Part of a small language model's weights: width 160, rotary positions.
MLP neurons of a small language model. Each row is named by its layer, matrix (up: input weights) and neuron, and shows model dimensions 0-159. Each number is 128 + 32 x the weight over its row's rms, rounded and kept within 0 to 255. Numbers have three digits each.
Before each neuron's rows, "fires on" lists the tokens most often at its 100 highest values on Wikipedia text that the model never trained on. A number after a token or word is its count.

fires on: "el" 37, "x" 10, "os" 10, "ex" 7, "est" 5, "ant" 5
L6.up247:134169134093130109110158122131165140106192127098120142155100164097109145199118134100075166150102168120140097086031129139157126088123129156108110078150154061119136091163071137082100065100153121161106125124152062052159180122109115034111066137129145067079132077103111110135135147123128099127110147136109120125154150104120136115120181098147093081121110159101119119098224123101142142131052117082107149117132183096112143153178135118163145129115080117128154098125083191131104110151121132

fires on: "C" 22, "F" 12, " fin" 8, " which" 7, "ust" 6
L6.up127:125154118144101120100070150127225203129106149110150086126129144103092178167063142147113087139115125144101146117145094136096133106110205148105114161207146100120204123093095119077092118106121145142147105103151140163128111056118147125125109134106117130119108139162162134118126165102107101128150099133109127134155077158089107102140033118115119121067136160064172145178087117090114106137087075151198109095153150105148214136170197143068130153153121123118136133125144169129134147117187087

fires on: "ast" 21, " final" 8, "A" 6, "ject" 6, " first" 5, "b" 5
L6.up543:128084114110085184123131125130145138125132146075094163103135112106141112210123194134141132114152128127089164167055090102164128077123142167138154139189179050117200161108158119154072187130169195159137073131179169125122112120153114120134145116122102150190086145111125054128096147121124066085171116112145140200105098161147145132120133147129179095084135121163128124151148145120121099067069097121139160100165144148102168168086142108107142179150145106060154148154155100156127161125159132

fires on: " the" 20, " \"" 9, "le" 8, " The" 6, " –" 6, "ide" 5
L3.up246:089144137134149072099096134130145106127120185149111082116068105120135134091103138146116120083079179098147105197138135138136184146098144119162107136166142113156170171162056141183132116158147101145114112137136144100175147116065134192137160185105067163083165119160107132153121097130063103111154170134155153126147119154182141172091086150176097102124111091135070118156157071101137162114065065148133091159131131069129135183090109122044118116122098116164135069131125051137140110151133163

fires on: " S" 25, " U" 15, " A" 13, " V" 12
L7.up518:184131153083121138091134149092161151090143121114106127112100152122134177191132164118165212124133092135106129135110134175114121130175116175128120139153115126158111116131129150089133195060192156147188117057104073101087147157100099107149103162112097108126099102075128121104164119123061069154097209120096126175127173180116153138114092141065130121137082099181132101160153131162129094147174088167126098104169120193162112094120155125126091117193145176117122200135130131127147119178078122

fires on: " D" 92, " d" 5
L7.up339:126092110151131070103172110138120203090145186112128144169138132073110180130143145087146123064163143125128160085092173167190091133152190124153116125155123097139166117121102138132098123121095190140181174147169089110134164106131111072185123159142162141179113091086160100169175147133159070131127152146120198190128176107116048105057101109071142081124084126109115105104163134140148152148159110110160121161188101160158147101109149132146080081121112132114114146124134132108089193101152141

fires on: ":" 54, "/" 25, "-" 11
L6.up252:190160075136100114148101090150125165157048227100079123183126147100114148144071141166092107101134084145112073170155075094126093106119158061130161099137168106099183129125101132078136119152134105124146099130083071112168116135205105130106154124163132110107072131128147141147124138145111176130127238079157170112154114111100077114106115156092123201140148093127112147185109109136122084066118120135123111084127115124120123087137109145124148137146154115088150090124127132072162136105188134

fires on: " D" 79, " S" 9, "D" 6
L6.up476:176162146143133148137130131109150132075183135057067131129128109069142133218100163148098120080171094152137142089114167195188101137126188142168086116134139099123122132127164102087088135087165183131193176131156095128150138090144127075185173137107117128111049100069186129128170171130145072106146160122160115158116131140135071160108158125093144111136094077125212138119125150188120089103141129125116152144162200130132200111156142123164147116151126125107133125168145137124128109111097125

fires on: "\n" 31, ":" 25, "0" 8, "ing" 6, "ail" 4
L6.up489:107191127158118174147099141115138175124104170157135150118131105143124134120076132199108204149131081089150127107036153141117180087176138106141128199129161083059140123131159171090120127132121189157110119120178134085153148093115076134146123110099145100121175139123166107096118155127113046124137124129095158129129129131133151181124108167076184137166077073090080117144151101159124083172061083163120121097155123123131203108137168131174102174149135139087140123199122140115128122116177149

fires on: " D" 96, "D" 4
L8.up107:176116126150133121127147146122138123065122189110099152173146138118155177182125174103067126098116144076084095129084153122158132141097200111133087177208136120138187118157094140100121135136175150128199114100197128110170150066181169112146146167149153144090083075138150082140088157129097092133096189129127161152204145139130098142108171123095155155163127107141114114101134125140131130148121017098125141184173131169114137163115107129155107109113129150110119150178115172101124139166142062

fires on: "in" 15, "el" 13, "ber" 12, "le" 7, " a" 6, "ic" 6
L8.up629:084093077092127093182133166087164154167116121123092122153111134160130188106130182161093148120139107172110091153176117097147104131143093145123150112132159170110193057140071091193219091139159116191120123148158108138125086127143134164115119204184088049088103100128148131094110162132142180089144148153101142111140109142111102150123162164149100112126103155125099119154127132168096156124142142126088094169108162105086155114089096085084145154195115124123125125156139116059171065158110074

fires on: ")," 52, "," 40, " as" 5
L8.up587:144131209158118046123115155174114199096146175080167184055128167075098125123056136172112116102144147114100123089115149139118113148160127128099126187149136109046140169141066155100139177120126153135140087124141154104165122118134130091140142196078083125090127048121140139109134153109152112045141108135132100155132110147149142105141095101142134148186112111111108096103105184147104073112123135153149172125130145135106139146157108097169125134184117172107134105165129181064076124070156131

fires on: " D" 80, "u" 17
L5.up249:176095080186111144119142150079189132078135172118119114138108134018149184054123205182120134162118113097162162095084161159139127137140150098108098161162131104109148120188140123086151141137064204142169140117165085110127139078164145110171189193149113128128085070102100107169127175115162144119131088119135122143174132159122055114105085101141170123157111128080140187140128110155136153137093105138162096118146122173145156085147078141138153095136136152096128129153116102106155103103097120

fires on: "re" 31, " n" 29, "oc" 13, "\n" 12, "ask" 6, "N" 4
L8.up380:128119091170086140098134134148147129108098198121109164128115131125107094203133150109082119149120201134152115133080121091119145119163144172091108066155110109136155172114032143091170136186146140147156094140108072153212163137093059139105100189163115165048123131141102163154109164092123109137136124136114162100114131115100151103143135182111133147075037120123155132088128122154162094123132081109132101118130081235123152154151162134096128195133132177112144077117115130139123134120129126

fires on: "," 63, " and" 35
L6.up114:218099109135129095215064158170145126040124096143155117107078167088137156082155106166079118125185156088072128145113133118131171101123139095153097147148145142153174114145167120183106107122157160139147122108142139085188119117123077129110140140194097095135135117084121070141108132129131107137166081139177167121121143107130150147091160206099146079102100141119135146112115136140147166106127102189121116082183123097125187163107167103144125173128082137098130089125155138180107048106137080

fires on: "a" 40, "el" 28, "o" 8, "os" 5, "'" 5
L6.up248:127156151133123104116180127117206149109152153154085162119087164070154146160154104158113139146116137138110121117090095132111080081085150097090131116139156068085145159123143125100114178153157196136192151158127122072172219119142114149143120173111062115132127083101103121167095123115102111168154145135071111088201126108143117072079142138123069116093058156100189155091156096159130161146068076109140174143109118132134131174142164133119189133091118180092161120129152121139127122178148180

fires on: "est" 35, "our" 21, "A" 11, "if" 6, "ast" 6, "ff" 5
L6.up339:166143099151121092138135084143142151120164193054166106123117154079137118149044173127098160126174073097139189188083074121078124067184121139110094131203106114147147136167099163114186158163149151159126069131177162100116132070159052096150139127191149168161134114128097090117169160104100143120147142124144195145150182146151134143112106130090165121139140132155127123150121102114138116129090086094173142163189150105164152142179146121121089123106122134092143106158159142118086110166171163

fires on: "ens" 32, "us" 15, "ers" 9, "ress" 6, "ors" 5
L5.up399:148133109119047138156172195084192141103150100112143106098154151087152136204070146104139186106123123115147140103133156175142094055127090134101088088197151136135134071098106158074126101106134172118190108165143154093166136138118123067110067163096121102124120135064141109088129111101083111122162138135104083154135135139115102118124108181096084106144130155086129138103183047125143107113099095122107139120191131159187184163128123108075111134196097141149121106131144183105105150104145153

fires on: "'," 18, "ames" 16, "om" 12, "ony" 7, "an" 6
L5.up487:137162105125137135122107137143136091057084143111111138098140086129116144191143169162112133123094186145154127101094172084103081070124146129092149099145091131079147151169117136165116174182106130173131118156116161112204155106196130129199109154101117101132117133133152169147141139105112086187134133089198129111175081140168123096101129188150142117157046101186149099171128097189187096142132080172178103130141123120146171128124183125178134068102116172118134068183129153124121132104107102

fires on: " (" 98
L4.up392:138118092131159090100108106140128144110079154121058218192113143114150148151138122132124160163160088088104142113129135054177134122167124147104139136147137134086179148140131151199107142165113188132141166073127126182140177103152113150130130115122127115127090126151126103122151176153137159075146183153143200093150094146105085157141129130126131081117131159196164122216113090132095119114114078190147091098174102178181124155128092116105084116114105113103140071157063180101120128116050139

fires on: "ar" 53, "w" 16, "ab" 5, "\n" 4
L8.up111:136102140160105116123134114164121184097097120128132156163102168162135138192143198205130138126135170114133104139170113115067159157159087175117091103145175113172162097154153152137122071164126148139088169072135126136209157095096064114198084131145078141083066114161111116131120102113113085126161137108163174170112136156075079124152126138114150138096049161130129093164147176151086134109142126143104097227109095151191176113166121115120107115127134139129158134120113118115110101057150136

fires on: "in" 56, "et" 12, "ace" 5, "ar" 5, "el" 4, "an" 4
L5.up326:143159131098109123149182186177164231123134142100113215182101162150136101170099130110116124091127095145093138104133141070143092118134125139133131119123138148088190069116091125152134088194132166165117149130213052164164200133144148122111081134154113097130126127076088146122149156132155056124149118133126119107120127117102142119071143159080120118121154137144108138175106126130137171112134145106108086109148116124135150169073129069106122155191084105146162141115146112081180123086069057

fires on: "ust" 20, "ert" 14, "ot" 11, "if" 10, "t" 8, " un" 6
L3.up490:120135108073094146141132089138131182115132221121133107178134202151130142097132117113110151112109132139098117085103106148133148138118148106089168137149145152041194108098200156142158146113080173147115107087141142181172092042149159171145127187121143056107152088109182133092187120118103161159148096141152100181089111189131082162103137148088110175115119170099125138136113127154154152140143132105158158131085113164134157148080125119109128138138121084135171070152130198130088079081126106

fires on: "," 100
L3.up119:233132139152123109215120110151126113106132108154148131133099102135146134159116119156032149089118166117059163142127155106134123049152126129182117178143156127133157071090152107142084095105206157124169111123152147085154114109142160055128157130158158102107129124092088105126133167119098105067121143175184179122152113153130139092103133208092093106119096143118125125116118122214130148099152114148119149107175119091117191150123106083142168156117084132096156112136158142131127072073151103

fires on: " cont" 47, " inter" 27, "ter" 11, " out" 5, "t" 4, "ont" 4
L5.up396:185127108085091128109124126115129166150078151094118127147124181139050135134099129092098116097121113097149086080118122152137206079124152144126163107167123126096146126144129115137175091108145097134109189108127078150135152024119137164127130192100114126101118100113185156183197148047100101095164138161175137177106112138097132148078138100046124160143121088112096094122126114113159122115142118090175080106131096170152115090147131108148136151133035122155131161157187121107134073080157147

fires on: "," 71, ")," 24
L8.up404:161108125157100117183076134172185139101159142126115141177090138098105162103115144175106102184107104150119054121127122109173140061202112098156104131118240135078144151154139121114101129152158206106143115119155131109182153092107136058110130126123172091131075070095162125146136104142134123070164121192154181154162144141130160149055134176149096116115065099093110119158120116192111114110137112116168106118163105119118181155139119131143154154148102104101139067128130168074100105116141121

fires on: "h" 20, "th" 17, "e" 7, "id" 6, "." 5, "t" 5
L6.up475:144130086164063111135100121150192148122164141135134112128142146106153119152147148159116129162164134163108155185098058137138179119118168077124122125132112122100140201142057114087143138124114119176180143057157120094157214105088145120182139145199137148145148074177143168165171104096145120141187150145133113140088115106134109176140096153110145126147148167165170111133178117113070177107168086169158121072097157112142121176103163131158155194135142121135175055090092120118110107160164087

fires on: " d" 100
L3.up163:163104114162120120128145148133124170085191189086119153213133112094142182078131157136117138133127140124129118156111088119158127137130178113111116169122129132157197156150105139119101112124137196166150151126161066144140140116173157120179166147123143132108008076104095134153170178131149084132193171132160204146195176115111088196102121116092143098136171127166104092135148156136111169151143073086135075129141103167153142114122139133126084116123118161063135142086093112088146078142115127

fires on: "A" 67, " A" 33
L3.up382:177078165133126151109112133121138170101175117092137134149122182076124137098143157136070164108181088129103111130111112162069166106198107201187091119176155120130135114140150133159145165127138117127146095147131099119156120125133085107113173137136085160156094023069091074077158175125107136076113200118125127128111178157147103105057194111156155096136079099138132103119105116207172106132150124088104134155178120109150130073099106110126117168147123128113148125185147127094091104186132142

fires on: "1" 35, "2" 22, "4" 8, "3" 7
L8.up580:167156082126143112147102134178152180128118195122078137157129151112168114094063189138128113122185092148130179139128125174121083099109142134147058112196134121125133166203105110141137134158096133124155159165188129130156084082130059098050145136098112141194120124144064105104100154105113166077094142103133162162154136119086160127130137132046108099155123098119136163106175130113122172151108173146171077205105140114157201108167134125114140114086129110120177123139169162142145089121111134

fires on: "/" 46, "T" 15, "–" 11, " US" 9, "&" 6, " T" 5
L4.up280:170141100091082150190132099135150166116083147111094131200099147119102138188113118135139106072156152107081168136131101170129124120177159117107098124140147079118185162174139145111176200131161129144183118087094094116161141137142128160100117171149099188109118119088089128135126154122120144105119126115117135103151114127116154123046137130032146194085121089057086134202137109129163070074147144189095094129160124120086100098094071127125120103181123083114164160141153128092138087144167117

fires on: "5" 22, "3" 20, "0" 15, "2" 14, "7" 7, "6" 6
L5.up309:175140081124101082136121145158135191123143102085158121145094183140147148095103190163102151119136122114103131123130130138116149061110118151117066141167174106071106098108144149087175130151111111095153183122115101141131096151106128133110158081174159121179114147134135149106086177131136138114071091145122181187102120117062107059133113136059105067135163101122167166118178176139218136127141079080121085110137166135128144120102081124157116170184117077067168078119195094114135120097132148

fires on: "u" 24, "4" 22, "5" 13, "0" 9, "3" 7, "les" 5
L5.up228:173150118123112128095136181061215190112092140116122134151100140130146172141087134236113141111140168126147108111112104118101134078175125126086112140138186044143119170113149125144140176106123211126135159086106123182113148111107145165121172114152135078102085083128089124148123143090157107076110126155109120126156118137098116143110104132174204101130111123136144161157147108154128163150104101107173116123094153153156153088100116106183136174132061182090159117133159126079107090063060149

fires on: "y" 21, "el" 19, "a" 19, "ik" 11, "sh" 7
L6.up136:114158082146138098149101177129154176078152133095101110175040201116066142122122175188086187109146165142156139079131099158104107121146142147089149078117222123051130147173094182120130138151154137135156111110142137112121249140121121120114086153109096129098059104142129067171141149126124160116099135121116114113171092128143119138138159149122140102118114130129172132147119089181162143132132096098154086150133134107133148128126159136148203172160151149091182104159178143070139139101137121

fires on: "ed" 30, "ing" 11, "ided" 8, "ition" 7, "es" 6, "aid" 6
L6.up141:086147148149138075179082210155135204158088156135123110109085128094127132111158147097122113148175202156137082132115056079143114129116105128175141174172200128125083170128131119152153086126171146146194168137154095096102159126092127142143168140183078066156140131126132120107105150111092137109166145146129166124147108142146126098141118138104113156132141167150128106059164080153097152164135112091162113165147067151142223079151100064119094135178101161113148145127150146065121146109119167

fires on: "3" 13, "2" 12, "ure" 11, "4" 10, "1" 10
L4.up203:155112082127075128162104141080175147111121119128131123159109078144124166113130116120113116151104141140143106205139094149140106116137144119124083135154245096073155198080095101184112201138153153126119165120159143144102118137098152105163159097145098082107086136160169121152126145095085144176106130223086106153141101160101135128142114078133085146156156102121153157104136129169096196142128070175140092107101144192167188083130101133147117173165102193068131135149158133113133120179133116

fires on: "." 56, "," 32
L7.up503:164198144170134100135092168126115139159103104118068080183106116175092174112121125126070166123105157127113146159098119098107167094108104151136095154108120152069131095090079153135104121144184169125171109158171149090146136140135093106130153127198140062086116116178149057116163128126092155053102189188159156140161112156134134075146128182058163133101159121086114139087153082165117131111113094099116152119164089121104151133105147097147135129136105114087183133122157231119100161097113111

fires on: " as" 37, "," 20, "l" 9, "ex" 8, "or" 5, "-" 4
L8.up241:113101185161152099143124153084145132118139168000154166131113170094118123116064142108127114183105170103106090083144116164140164137162134116121076132089145091050136150168148204090143124112128146145170144130085142126182123109137125120094128139107101054088087117178122175146136105115170169133091112172099170152128145121145127113165152111135129093045132131118145100124141182150149098126120125116123122085091124136108115176078127124138153103200073147103125121157135136086101072149120174

fires on: "," 90, " as" 10
L5.up25:125112127172134071140077128153128188141117149006142143163092141113123140132102124121129098144123108181090069081137166117138168105131108114155090177090161077036153146182144131102106130119150145127102112121131108165206137119155145096131170092104123165092114118187131122104125210131177160130140176173062165119127119100116109076095167118138121115148074098094141100151128148105096134096130097090131107063112101138125127098137072120123146156168063151088130093129184157088095087104136111

fires on: " (" 85, "\n" 10
L8.up282:110072088077145059096097138130128167133083154125081147190100147141113121175116130167154114117189118124161077147150136044139147118161143101169143145156099124135205131123095195125141116169171122166094160106140112141166160079184111143119167144154141127135075113145075084142105123124145191075111185202137154107132090147129107104137168154122168099119135099148167134108111136095120169117120085107178089117113065113142119175122139106094147136126066146126136089118109171089212104093085172

fires on: "0" 29, "1" 23, "2" 10, "3" 9, "4" 9, "7" 7
L7.up9:148162094115117165118102078157159160149155174131090116124086155126127186061100195137155161080149100105096149109150131125137094091108116129151077122178142079111134151215136096099146187185116152116119145112184134133148094137119071106098202129130172127171104122143091160112134133114122092096147198131174151158088117120072077120135125153104159093154120101120146132128160165130182168168126160153216148173107163120144177129154095120115108124122104155078236094113167123124154131106148143

fires on: "t" 57, "ac" 14, "z" 14, "ont" 7, "ert" 5
L5.up403:116125103083107101149153118141153121072127157158068127150141172100128175155100108096095103084146136134086144131046119123191138145110183140069151211106194055117141155181112217171157115127123133133118157085133155136181145113167181158093137178086090097142124106136163126124222096133093120104164068105154094185102120161132102103115126135119125125138130177115101121129124128206084139092135163128160144099184119102147169152071115130152147140118107089100168134165097110123150134113119109

fires on: " rem" 21, " cont" 19, " ret" 12, " dist" 9, "pp" 9, "t" 9
L8.up638:151114061100143105159142122116118153120142148056129151129133132055107169149119115117120115115149142106055111133115127189156145051084194096100167126117224135115189114147121109095134092105100090124113147113129114154159140070196147157161106116080143149143123093100154132130181105103113124107103153120158143138130081104110107091112116097055167083167125168116115161066163130118151077126098123156144078148136141128107141110098201122147054131102128241126159122102168125117162127083118128

fires on: "B" 33, "D" 13, "P" 11, "K" 10, "C" 8
L3.up66:119180127133131178127052134101183139081111130106071125115121158093170149159115153134117127139173080104123184107159138054168136123118135146105106100113105051150135163127153137183167202090139140191123100044157125098131131122207148082126127126144165155096104071127099058117128184127126168131216116108152153115108160158156086090141133116119136143128120208164158151135133170156132092117160157192099084120166149142125124165134112145127178131152160116074124112134170079138119159135117123

fires on: "R" 23, "C" 21, "S" 11, "M" 11, "B" 9
L5.up32:163191096107135132182058134137179158098148117102097137109084179070122145185111145143117123158120132118130209099179128111128128124119171148123058124153118072115123156164133154146151209119143131148174148093138124130146139107140082095143153212135141132099152069071115133084106136121146139100179127106141169176102130142105095064157124193102135139084116180123158148175155157158184101148088121182069064149168154116122144154111135140137183110152154095069143100117131112168145168133082145

fires on: "ing" 27, "ers" 14, "er" 11, "ee" 9, "al" 7, "ition" 7
L5.up595:157109128121149088143071130085154117108100146145156152132119143098153205168120185111084141196183121143141143119144132092083091069121130199142168131124118139078169152109124174167083125080175101091139180114099092109120148144129128060150126108168094105189117115173129185154130155125146156065170165222076172108169142130097131132110125150142083105179156160105132088088138107111144176115070104108112160171173121130143147070138175116138096135158129181164171110132125123083115134171125106

fires on: "ee" 22, "ers" 16, "ens" 15, "augh" 7, "ra" 5
L5.up425:200147124153059116137117205115175123150138106129150133104122166115115143121073181146070196094098110147143142110151168093116139128106193105117098182183145171106190123148107183099137187153154181134127116145121123104106214125149148073147184151132149138115108094069085141129129166101113130151221130206152132107098117143103088112126126189160112148156132135109117142110149134117155121100159062120135125166166173143156186170137171112157138130147101142110115107134102167092161149147075160

fires on: "al" 63, "ee" 17, "als" 6, "–" 5
L4.up450:139092147078066145118136137121213174101136129106129127134124124052168178126134158151124128143123161111160174135119088152124139131127169102113136111134105107104196169125094117108076137140165122136147174093131103085167167112182091155106123182139089124152101082136111158106105088125131125142187211144167139097168133108126153133075099137089190118202123148100152076141107117094121161139126144123097194120177078095192119092112150099126127125107162159184193035156079127133096104144156122

fires on: "ing" 28, "/" 20, "–" 13, "ak" 10, "z" 8, "-" 6
L3.up600:193099132114100113159146171134131165139118182114068103232117166137124161089114120132121095097184130120052078141142087120159122120125162098119101118132121105069173127096168133078115130153163141131149185143128057109158105128143093139175125127173115117115166127135134142141123154132080107110110174125120129138117105164088111110013182132097116146139062100110067123125136123156191130118120135176120113228179094163139139079083122127101099121201129105115156133136134179157143126138134157

fires on: "." 64, ":" 23, ")." 4
L8.up589:131159133156137082181101119150128165072147171136150117181151146105133170099170120083149144141136118130091180122079157173087186116115145128181135140118138118050135062156139130121132169106120146176183066069093159119146130126159078101132158153188157104151125140157122137045118093133138073136147133148109109128163083145110174112102157231068166171114109119138129200210147129169122093149083123144142123129167124122149178121133213141145131140133126137101151140129149105110109087156151156

fires on: "s" 19, ")" 19, "c" 17, "g" 7, "com" 5, "e" 4
L3.up623:095062102138053154161056159109202138068113177144128206121101101153154154127134127168130179179183158131140127207135148155178160119132110071158149152152117159159142161139087096096070121124108172145140152135152092152097143108192148089169071136172116136142160132129149157110107133112169126091122134157129124143131091149111100192163084110117130147179150163133150086164123143205117160125102105209189131152119171166130143127158185127139130103104121177141173145110112137101121132159123102

fires on: "-" 95, "/" 4
L3.up577:198191106118076123221112148139135146127102171103121123199129133086124165121079137128142161105158119159043089145142083089154131115140170076182106117130128068079153155084174159040121187120169154128165146124130071094127106138129120102077121097106104102118140150115115112138146087123105105194093177133159170128141137136113132121022157138122143114124155076130109120144160100157146122099145126146111137129186168141141117065091134123134128149098141114135126095129188135109102161208111132

fires on: "d" 23, "D" 23, " D" 21, " l" 6, " L" 5, " d" 5
L7.up211:186100080147109150164142195084160102087153160138139125112082126087154132203148169126048118162150102161051152118066121110147109140086176147202139130171144093109146139111132143093145131085102187128165137108165097166112109098184130134098188148150155135141146075082122088110156152124077075126135138151162168169167124159112072116103156126121200087131072153050115109110137121126142122118089123158134144169163169156152175134124088134183145120113128167119123063122120119147155094150144129

fires on: "3" 19, "8" 14, "6" 13, "5" 12, "7" 9, "1" 8
L3.up636:190144122154125121139057154084145110127124123171076182151088145110146207126013178132106190105105106123168161121161091128129098012110119128093159157136109118140132163155152142134095183131139140119102179115140106103130105118152124068163128114149154094136146141137089160139130141084154149097220133149187176156128158114150125097081070102087115127157144169175119124110130087138129199131133120164195122163134119094095153149124137130086144113143134173115169115113133128123113068115146113

fires on: "all" 30, "ar" 23, "ull" 11, "ollow" 10, "or" 6, "w" 5
L5.up233:115117122180111128141122123181132168114086127102103137122148181119160140169081202196143101090122172106140060120053101171104130098231171129097096158146168094131116102158087165123168177120142119139156185129145136146150119094122122123117094163171093130178130088142151103101151169131104041121179125108120130164118119178146101170129115163113167097126121117137092069178151102174167121140101071117183120153150106191151174161152105100084077102124153105106144142122112085099130119117179146

fires on: "r" 36, "h" 15, "les" 12, "o" 9, "-" 6, "ur" 5
L4.up428:141111112162099131106137188153187168142125126124097078150123131154133145158108160120139237092074103113149074104127126069067151102165135106113131142128155048147116179136094164123129173164135182126149175126182147142181184119116140111165090085116087090151080131120084148153113161092124114179151114109168106145127132175137059106128100095104108146124084159122182165147128145125129165111101093125149125121137065119149177130130152131151161137143142132100212073118184184104110110081188097

fires on: "ra" 27, "ron" 16, "u" 11, "ox" 9, "ens" 8, "o" 7
L4.up133:150142160112053153110138180109186133129165153081125132131101152102093209152098150122110192100097107125168124156079158121164145133166160114116112128147105142097137120165126121108109119007184160129127076115096158126122167122116117116068132178137088145094146059074170152097117151110144138164177181126172162155146149132123075119125121136147121108149089155124072131124160134081174106164158111095154130079121199116178162117127139103178122072116069078097125122173126134128167160178102129

fires on: " d" 38, " w" 15, " D" 14, " year" 5, "0" 5, "d" 4
L6.up112:129143105156117115147131149099109160117114150143100169125147139093182085114156176153047133105158121113084130169058078082173084136123190135157163194175121081116221137131130128132087143113162145129094121140125128142109075130161138106112105145145133099060052139063169122072123147123097155111133119127185159127139120134121086186053118139120174123098095141181150017075147143133120139120181203107162154142175136145138148115079128116129135130117141128116134108144102133129154097143173111

fires on: "ub" 26, "um" 19, "uc" 6, "elf" 5, "un" 5, " of" 5
L4.up171:126104162123103040115154156108135149149068114130130139143122201159091116151110125165097117139114097121157126159146163148124091129089124129096124130111123149115155106119121142097167107140167126164160155041106046135165146100099139097102095190168102115118089076066155133097118141130063167114116098165141188146157114188086085110106059169132106135068057153198134156181123143128105125143108118132084132109132117126088118119096161103069131155125120118082146034107184110150165154105122164

fires on: "o" 72, "a" 14, "h" 5, "H" 4
L6.up313:109121114175118135132123136131148187109148137072059186149110129164119138115060153135102149121141104163154067132105116120120162092187165133113108182109128138118123130120123182164145152100136093131128097134170136100150132082227101093152154083157111144091059112098137111085092150128130073162127160136176116133164160167143075091094158105078146131101127098146182157124169088119163082088098025155108080179122125095149163129109141122156109096196144112143209072137124155128133137135147096

fires on: "er" 32, " of" 17, " " 14, "-" 14, "z" 5
L5.up408:141142083108109133177121114102106147124112210126118149176116133128112181175142166155129091132150150137088054158148097159090133117135140144149109104168149057125169134174170136134176090189175126137126184098108076123133156135198082099091106162177072142156085142132158087097125131129105152159089202134131202128051129104116107154114121137144150120138119115122125101149126057171157174139158151154078096194121119104133123068084126113153070110134137095119143104164146164082121069135175120

fires on: "pp" 48, " app" 26, " Rec" 12, "x" 7, " Comp" 4
L4.up104:184135105112066100189113188145111147157143118072128137141145141142163171090098159172097146113191172094169143170144078088114119134118166100124183145126146105106114121121125198119147086154119190129152118118096098149136181081140154112165132129130145146115098082154125060061136151068096137105084122146173148081147061182157091127049127117073149136145137162070181115131102110123152136147133112156141156122156139144097130153096137123190158105141121132107138144201156202079126123109079087

fires on: "ed" 33, "ing" 15, "e" 9, "ure" 6, "ated" 4, "ain" 4
L6.up292:161172163138120079177121184113127176118128130158118164121039131129088117153149136106130130126121113149114129160122121138120134089144130143103151135153131114113086108110135126181126109146158118139159085144131092095130118123085122128160177139180130106101125143107196066080120179130152118077083108217172120173198118186105153138187101170108107165074134124086108105118111063109137186102092157132159101124150099138161164064077090054123140117165087145093197168124132110121186174111093174

fires on: "um" 33, "ound" 17, "un" 12, "way" 9, "'" 7, "w" 6
L5.up445:145227136143122087113104151118151136140116107104137210104107167094157143152050102107101156132125085097119169088137153146104138078115112155103083120146118090150162104074067148145215187148163122189141090107115108141132136113144155127125097159091174173107142118089068130102115176124102133152111151158166129096126170177112135072074082202149106107069099127171143160167141145088145091117111094098118155121161131126131104142111138065126163097100070105125165091082145121095065113113112136

fires on: "n" 27, "h" 21, "hen" 9, "g" 9, "e" 7, "v" 6
L3.up619:099107066206107175127083098129182161058133164118119141185090158155154132146138169198106216146116091202164091186101134160126126115158109117160160101145112157116124167123051088145122158104118152155194134100101155152123194099098097150139092155147175140145115084094145139111133091122097152092126109120131114152118115137115089174160048155155155122124133158145140149126181121204145143108143099109107109170118123121159133126179172145109161116132138170145201099106107159135164146111148076

fires on: "om" 34, " \"" 11, "\n" 10, "re" 9, " and" 6, "ony" 5
L8.up575:176156148104135086154090179119193101114100126124085123173115127132129107158153129166063131172111154162095101163080179096154083136128132094102158101123109101110154149131096131140186137177167152123108116145119146114210159074115089117151088136124133107130094145139123104108154107126067094107110170138184076101182066112124132041178130125151121113134063165219119122098135117184186110147113124095109109117109111152141173143118174119124136132195130164138173061134165144137205127089148133

fires on: " A" 100
L6.up362:159085131124126116138104114138153137110130160160144140146109132048166180126075200140056140093170106128131125152059109091146160137155135147136074138181124100120156132175102127109138151193131142095154121114207117080151113100143127136167186126184144127140070103102116069143153152128079165182168113115108200151190167130145136163120168157096127112160097115134109154107104120163145192158145062133119162147194130097152106065135122127089083117129140177136142144176127129108144037113118108

fires on: "es" 22, "s" 20, "ed" 11, "te" 7, "ing" 7, "ated" 6
L7.up390:136138169169158101137079220144139140125062108151130152174051138061107189132147147116093118144155158119182109103119100093107151115153100148171090135125148124081119182129096154139120144161173132147144211145155088120134225109096102120146138167165130108112129124156126100075139101126084138101080155194156169113133087111117116080081151132150068154170092079106154122124105080114154091110133127089171112150126116139095202146144145091096065101161085156133159162158139155142129104093122110